config.yaml
num_hidden_layers: 12
hidden_size: 512
num_attention_heads: 8
num_key_value_heads: 1
head_dim: 64
intermediate_size: 2048
vocab_size: 31995
hidden_act: "gelu"
norm: "rmsnorm"
norm_place: "pre"
norm_eps: 1e-06
positions: "rope"
rope_theta: 10000.0
rope_fraction: 1.0
qk_norm: false
attn_scale: 0.125
bias: "qkv"
tie_word_embeddings: true
parallel_block: false
init: "normal"
init_std_qkv: 0.0188
init_std_o: 0.0188
init_std_up: 0.0188
init_std_down: 0.00938
optimizer: "adam_variant"
learning_rate: 0.000672
beta1: 0.9
beta2: 0.95
weight_decay: 0.081
lr_head: 0.00885
max_grad_norm: 2.0
warmup_steps: 522
schedule: "wsd"
decay_fraction: 0.755
decay_shape: "linear"
final_lr_fraction: 0.1
batch_tokens: 131072
max_seq_len: 1024
doc_mask: true
train_tokens: 1673000000
max_steps: 12764
dataset: "wikipedia_en"
MLP neurons of a small language model. Each row is named by its layer, matrix (down: output weights) and neuron, and shows model dimensions 112-207. Each number is 500 + 25 x the weight over its row's rms, rounded and kept within 0 to 999. Numbers have three digits each.
After each neuron's rows, "raises" lists the tokens whose logits its output raises most directly, leaving later layers aside.

L8.down101:481461514540548537539531504494497450523488519488511508512519545524484477478496504491527476548479510482443519491510511518479542535504520500535448503533512484496416495472491506502469507473474509515553508547449491535493507491474565477493483470490487534513470571502500480485493508530527535485
raises: " a", " an", " another", " their", " Belgium"

L8.down177:469477497456519489486477541493516489473525506488497480471480515514501509497476493473475478502483491487516508495497476511484551510489517465513564524492498532461582490512477453475505520523505494525484502515488487509503467562524497526509534468554516524479476529494487490477522520512504492525
raises: "-t", "-D", "-d", "-B", "-L"

L8.down197:516492526497456502478485518506493513498528497472448516520513487509556542490541528498486528519496488522502505508481481518491476511428482494476481503528428516474455499512483466473498492486491499495517534509475470542493499529563440541480476539480509510503479502474464521483504519482492521490
raises: " provided", " concluded", " made", " played", " formed"

L7.down1168:451455525539489527496496458508509490481499525516495513504482513501515487503538496454446488479446495496476466509538511485516459538500490513498490484513497526510520512455527499489486524439499462469521516525494505504504520513508489529516477479456491503511504508505485487501510508468459500517
raises: "ies", "ica", "ic", "ings", "izes"

L8.down307:532535536448530508509530520503498549473493498494516494505512500516527512526449454484470482485497497497473455480499503489488497523512529502532552521511531487526420516522491510502491460425515502517508464515485464498549526538521510476532514468532453480519514473532476538506491505532473504494
raises: " performing", " describing", " collecting", " receiving", " serving"

L7.down968:495514498545529524514487495524506496547467514542503480485505520503527524508490502520508509518519473543490527477561515497542493483525469485486440510470498504492534493483492466493496499497491452496529483535551479494501552485538537530454508471482469508473540506491485502475527500480531485483
raises: "ha", "h", "ho", "han", "hi"

L8.down1824:498495508471509491480485520516533502526488521528493483458442514519507461521534476528480471493470512503488504512520495533500522497536461468462475503541480495482573471551429461483489506499552496487513573487455476527451543488504514499495512497502465475505557513497498496478447498539448506500
raises: "ons", "on", "ten", "jan", "lets"

L7.down81:493513473488484475564492518542495496495491472496528437498484466511473508501482516514520561510487495489459493500531546483506474495477519472521514503497522520496481509482511501567531535477490446489504504488522494508538480513490470518487501472512472446495507487496472508506501445515507507520
raises: "ty", "ter", "ten", "ton", "wer"

L7.down942:505483486482514537488451554547508496486517502522511501468492487510478517492504531505464564479533499555499504525509535535515519471520526524495494511535507497529518493525462499501487495530530452451487497473502521533548532508490483492475503492510505500520465528529507512526525489463552501488
raises: " Suzuki", " Fuj", "hara", "ashi", "agi"

L7.down162:528574494469505520508465499523478473513485515496511471505515510546528474502493503483456515513582491491509468475476461509452506481521513496459530499536472490471492508552479515477491498486490518470513523533493540502499494498511501475490500505478508457491480506500496512444520538469521479532
raises: "ched", "omin", "asan", "der", "ć"

L7.down1935:513507536542534488464480450526475513495477506500521525500522493507538512479497497498539506510486493508525463479522525509471530465515517483496512502495504526492483504535475506555474514470539472520479533475469515499508483498522564508551483515509493495482505497514526531520498545503507494500
raises: "ization", "izing", "ies", "ized", "ised"

L7.down917:495487477488511491500483471499512498569509508518437462497519527506444501474503504470530506551518541476545494499500483498502538521533486523501478503535487479511492535491515515485503504480483508512486509481520470504498499537502508493474477528508478466508531520480556462500507520509489512454
raises: "I", "Y", "O", "WS", "X"